config.yaml
num_attention_heads: 2
vocab_size: 2048
hidden_act: "geglu"
norm_place: "peri"
positions: "rope"
rope_theta: 10000.0
qk_norm: false
attn_scale: 0.0884
bias: "none"
init_std_up: 0.0332
optimizer: "adamw"
learning_rate: 0.00103
lr_head: 0.00543
final_lr_fraction: 0.0
dataset: "wikipedia_en"
MLP neurons of a small language model. Each row is named by its layer, matrix (down: output weights) and neuron, and shows model dimensions 16-79. Each number is 50 + 10 x the weight over its row's rms, rounded and kept within 0 to 99. A neuron's up and down rows have the sign that makes its largest values positive.
After each neuron's rows is what it responds to, as a language model described it from the Wikipedia text at the highest values.

L3.down445:70 41 45 50 53 62 48 49 55 55 38 52 46 48 22 67 47 55 47 53 43 55 43 46 47 48 49 51 46 30 58 61 44 47 51 65 59 53 45 57 44 59 61 34 71 42 62 59 50 53 54 43 67 42 59 52 46 61 30 42 51 74 67 38
Responds to: Institution and competition head nouns

L5.down35:41 42 43 47 34 40 80 46 49 73 57 48 40 08 41 57 58 49 55 44 41 66 41 51 50 64 40 46 69 44 51 49 42 43 41 42 55 48 50 50 42 47 53 51 61 45 48 63 56 40 48 39 53 76 43 58 39 44 43 53 48 64 34 51
Responds to: Institution and body nouns

L5.down453:39 54 39 58 57 32 55 50 30 63 40 41 50 35 55 50 57 38 56 45 43 50 58 68 61 49 49 33 62 35 48 58 73 41 33 66 51 52 43 56 55 35 55 59 37 23 38 42 58 46 62 59 66 58 58 63 55 49 54 38 40 49 59 44
Responds to: Geographic location phrases

L5.down473:45 47 46 38 54 58 60 53 50 50 63 61 37 66 32 39 52 39 49 45 36 63 54 40 41 37 52 39 51 31 56 49 44 57 52 70 43 45 35 36 52 42 53 63 55 48 58 62 31 59 42 46 56 67 47 44 30 49 35 59 57 48 25 25
Responds to: Word-initial "pa" fragment

L5.down515:53 56 66 42 54 43 48 56 39 40 66 50 48 40 51 50 56 50 31 36 57 39 45 61 46 34 37 60 55 54 61 60 52 43 37 54 57 50 49 61 53 58 46 55 50 55 53 65 55 61 54 39 65 45 33 59 49 46 60 58 36 59 45 50
Responds to: Quantifiers before plural nouns

L4.down337:53 47 55 58 57 42 33 55 43 39 55 60 59 38 45 58 55 47 46 61 69 37 51 42 62 47 35 53 55 44 50 36 55 61 40 49 43 58 50 38 51 47 43 42 53 41 50 46 51 63 70 51 60 57 44 53 47 64 36 61 36 45 47 60
Responds to: Numbers and quantity words

L3.down169:38 39 35 52 44 29 39 53 65 43 43 72 41 22 52 67 49 32 33 55 55 30 47 62 53 33 47 51 70 39 46 46 52 53 60 51 43 34 46 41 72 62 43 56 58 35 46 40 42 46 47 44 55 56 41 57 49 34 57 57 62 53 35 47
Responds to: Clause-opening subject pronouns

L5.down283:69 45 66 51 35 45 39 44 42 43 66 53 50 45 54 52 56 55 32 51 55 42 54 50 50 77 38 76 52 62 39 39 58 66 61 45 47 53 50 48 50 55 33 64 41 40 39 51 46 44 61 59 63 56 46 66 62 51 46 37 53 40 50 40
Responds to: Word-completing final pieces

L3.down578:41 55 49 54 57 51 58 58 38 62 44 25 49 53 36 66 66 40 55 40 29 45 53 58 38 33 62 56 42 53 51 61 54 35 50 40 50 38 42 49 28 52 42 44 54 45 58 33 52 27 53 56 49 32 57 38 38 56 34 52 53 59 62 47
Responds to: Date month and year parts

L4.down630:46 60 43 49 45 43 61 36 59 27 48 55 55 44 68 49 48 59 51 57 47 39 52 46 58 53 45 37 48 48 62 42 64 33 62 49 49 48 42 54 46 47 42 52 40 62 49 50 51 38 32 46 54 39 61 53 52 48 37 47 54 63 47 52
Responds to: Abstract noun suffixes

L3.down235:38 46 45 63 61 54 64 50 67 49 57 46 58 49 52 39 31 59 32 40 37 49 47 39 47 40 65 49 52 49 22 47 49 69 45 59 51 48 65 46 53 45 48 65 50 50 51 62 28 39 63 38 54 49 47 46 39 56 67 43 40 52 40 43
Responds to: Number words and digits

L5.down558:50 43 58 42 60 53 51 32 50 74 51 43 51 00 41 51 52 52 43 43 43 42 52 43 44 47 42 60 42 46 48 64 56 68 53 54 37 33 49 58 46 58 39 26 32 61 42 54 55 49 58 60 41 68 38 47 47 42 51 58 60 45 57 68
Responds to: Prepositions introducing complements

L4.down359:47 54 33 47 41 41 50 57 52 40 51 67 24 33 53 52 49 61 47 58 43 47 55 62 67 48 44 61 35 36 43 63 39 53 56 51 37 52 48 66 41 55 45 38 61 42 63 49 50 48 51 44 58 62 47 82 63 53 66 56 43 59 40 42
Responds to: Plural subject markers

L4.down309:62 46 52 45 52 43 59 43 47 35 44 66 77 58 45 44 42 57 64 36 65 60 44 43 69 60 69 59 39 52 37 49 55 53 55 25 58 47 34 53 67 51 50 48 58 42 61 57 45 33 59 52 47 51 59 39 54 46 52 52 66 44 58 74
Responds to: Word-initial fragments

L4.down26:43 54 54 56 42 56 50 48 53 64 49 50 49 55 51 42 42 60 58 60 46 67 60 44 66 61 56 34 50 47 49 50 53 54 42 36 52 47 48 50 53 56 58 51 44 36 41 65 76 40 56 38 38 35 63 41 39 46 60 47 58 55 47 56
Responds to: Year and country-name endings

L5.down266:62 43 57 49 40 58 37 62 51 55 53 65 54 19 55 55 57 79 56 49 55 54 54 43 54 61 57 56 59 52 31 37 42 58 46 53 41 32 45 43 53 64 42 53 32 47 25 43 72 45 30 47 42 71 47 57 50 65 42 50 50 58 44 50
Responds to: Clause-initial subject pronouns

L3.down697:52 54 63 49 56 39 62 41 49 55 55 40 67 69 37 47 55 47 47 64 50 59 43 34 45 38 43 52 37 47 38 57 56 59 67 49 60 33 61 27 53 56 43 49 51 52 57 46 59 59 36 54 42 27 30 52 36 66 55 47 56 42 58 56
Responds to: Odd word-piece fragments

L5.down390:67 41 53 43 50 47 27 56 41 61 44 52 37 24 37 55 48 37 42 60 54 51 48 39 58 47 56 56 53 61 34 46 45 42 58 49 53 52 41 40 30 38 35 46 40 46 44 60 62 44 62 44 66 55 55 82 56 44 58 52 37 52 78 47
Responds to: Plural noun endings

L4.down655:50 46 69 65 27 53 66 44 54 66 43 56 39 76 51 47 50 46 49 53 56 47 48 60 61 49 54 52 61 54 52 47 80 51 40 65 62 35 46 49 55 45 62 63 50 53 45 69 49 57 37 27 39 67 63 60 43 44 61 61 59 63 39 40
Responds to: Word-initial fragment "pa"

L5.down650:49 33 51 63 53 63 70 64 56 30 52 64 55 33 42 50 55 54 65 55 53 66 44 39 64 43 50 38 68 40 56 70 54 59 57 36 46 49 40 66 35 52 66 64 56 42 48 63 61 42 61 29 49 59 57 60 45 33 58 27 49 59 32 70
Responds to: Year digits in dates

L3.down94:45 51 49 43 37 43 51 49 45 59 44 54 52 54 50 64 43 47 49 48 29 52 74 51 56 73 48 63 53 47 74 44 39 55 63 69 69 46 46 67 39 47 46 60 63 49 48 53 60 44 50 49 52 48 50 75 51 44 37 36 44 44 50 36
Responds to: Abstract noun suffixes

L3.down147:62 46 54 59 32 50 64 49 52 41 34 56 41 56 41 41 69 57 40 43 51 56 47 54 53 46 63 35 47 55 47 51 50 76 52 61 43 44 53 45 49 59 73 51 45 57 57 56 52 52 81 43 61 41 49 35 39 66 59 49 66 68 59 36
Responds to: Word-initial fragments la/to

L4.down348:44 59 29 53 48 57 59 50 51 54 53 41 42 55 54 49 34 59 47 34 54 48 47 46 45 41 51 52 41 57 73 45 38 42 52 46 56 50 58 45 32 59 54 51 50 37 58 41 61 49 66 54 48 53 68 34 46 50 37 48 42 53 55 61
Responds to: Date completion tokens

L3.down60:58 54 67 67 56 52 43 68 65 49 56 55 38 58 58 41 45 45 51 48 66 54 41 58 56 47 44 36 49 40 49 30 59 63 54 49 63 28 54 53 49 26 42 63 52 33 42 45 47 45 46 50 42 57 52 56 35 51 43 47 53 58 55 68
Responds to: Calendar year digits

L5.down151:50 57 63 63 49 55 56 40 53 46 58 65 44 54 53 37 42 52 62 64 61 65 36 49 46 59 60 66 64 60 56 32 45 77 64 48 63 58 46 58 32 66 47 48 47 58 64 43 46 45 39 48 59 44 56 62 37 47 60 54 38 30 37 48
Responds to: Mid-word name fragments

L3.down511:40 50 52 45 43 47 43 53 51 60 46 31 50 25 43 55 47 48 47 54 62 48 64 44 61 69 43 56 70 64 41 37 49 52 43 66 43 52 51 44 62 73 59 36 24 49 48 57 54 56 66 68 49 55 45 53 34 55 40 50 65 54 39 60
Responds to: Accompaniment and agent prepositions

L3.down560:60 61 66 62 65 61 38 52 46 67 39 59 63 36 57 41 55 35 59 48 55 59 52 71 59 59 40 38 56 44 52 59 63 26 45 48 32 46 46 50 50 47 55 58 56 44 48 50 62 54 49 44 41 62 46 68 40 38 32 43 22 61 54 57
Responds to: Numeric fragments in data

L5.down112:45 60 65 45 63 66 44 40 33 52 37 67 57 66 31 67 49 40 76 45 59 68 42 54 64 48 64 53 57 64 29 45 50 60 38 40 47 44 55 58 69 48 53 44 51 59 57 69 40 50 47 53 44 37 53 68 67 71 47 72 37 54 48 37
Responds to: Split word-initial p

L3.down283:86 60 59 45 51 73 44 45 29 66 47 53 41 56 53 37 45 50 58 43 54 66 64 55 54 47 49 39 51 55 60 35 43 51 61 51 48 53 42 49 52 65 60 78 36 69 53 57 67 54 42 68 52 66 40 43 40 49 41 53 55 45 50 41
Responds to: Word-initial M fragment

L3.down641:50 42 50 51 35 40 41 39 49 58 60 51 37 50 42 76 35 38 57 54 43 40 63 62 56 41 49 51 47 34 44 61 36 54 39 35 48 50 52 34 58 38 45 48 53 49 46 44 60 55 40 57 57 45 61 81 77 42 65 34 42 48 50 56
Responds to: Plural -s suffix

L3.down197:39 60 55 45 56 49 48 60 47 53 55 60 55 51 54 57 36 24 63 50 51 49 56 50 36 45 55 43 56 41 48 45 59 59 64 49 49 55 53 63 33 48 47 71 43 41 65 63 44 46 57 41 49 64 44 42 49 59 48 42 74 51 45 64
Responds to: Word-initial fragments of split words

L4.down373:61 46 48 56 49 53 56 35 47 60 55 17 50 66 46 40 50 61 40 47 38 36 42 56 33 49 60 39 55 38 60 50 55 51 56 42 39 53 47 34 44 35 60 38 35 82 46 48 53 68 50 43 56 56 71 35 38 51 54 61 38 60 44 52
Responds to: Word-opening syllable fragments

L5.down624:55 47 67 54 53 70 48 42 63 58 32 40 62 58 32 44 42 58 60 46 49 31 24 57 60 46 31 44 80 53 52 47 45 58 54 63 56 43 24 39 61 61 59 43 33 57 49 31 59 43 42 33 46 46 60 50 54 52 37 55 44 49 46 42
Responds to: Digits inside numbers

L4.down14:53 44 54 75 52 70 30 51 54 33 50 44 56 60 58 59 55 37 36 32 40 47 47 60 65 48 40 48 71 48 49 48 46 48 27 47 45 53 62 52 51 30 58 42 79 50 49 50 47 42 49 44 33 49 37 40 48 51 55 42 26 44 51 63
Responds to: Pronouns and name continuations

L4.down250:74 41 65 54 36 58 38 32 27 53 50 43 41 52 37 31 55 50 34 50 37 48 47 41 43 35 75 46 59 43 54 41 36 53 51 52 58 31 50 41 46 49 60 43 54 71 58 67 37 45 61 37 48 42 56 40 33 54 46 66 64 38 37 55
Responds to: Token "to" (all senses)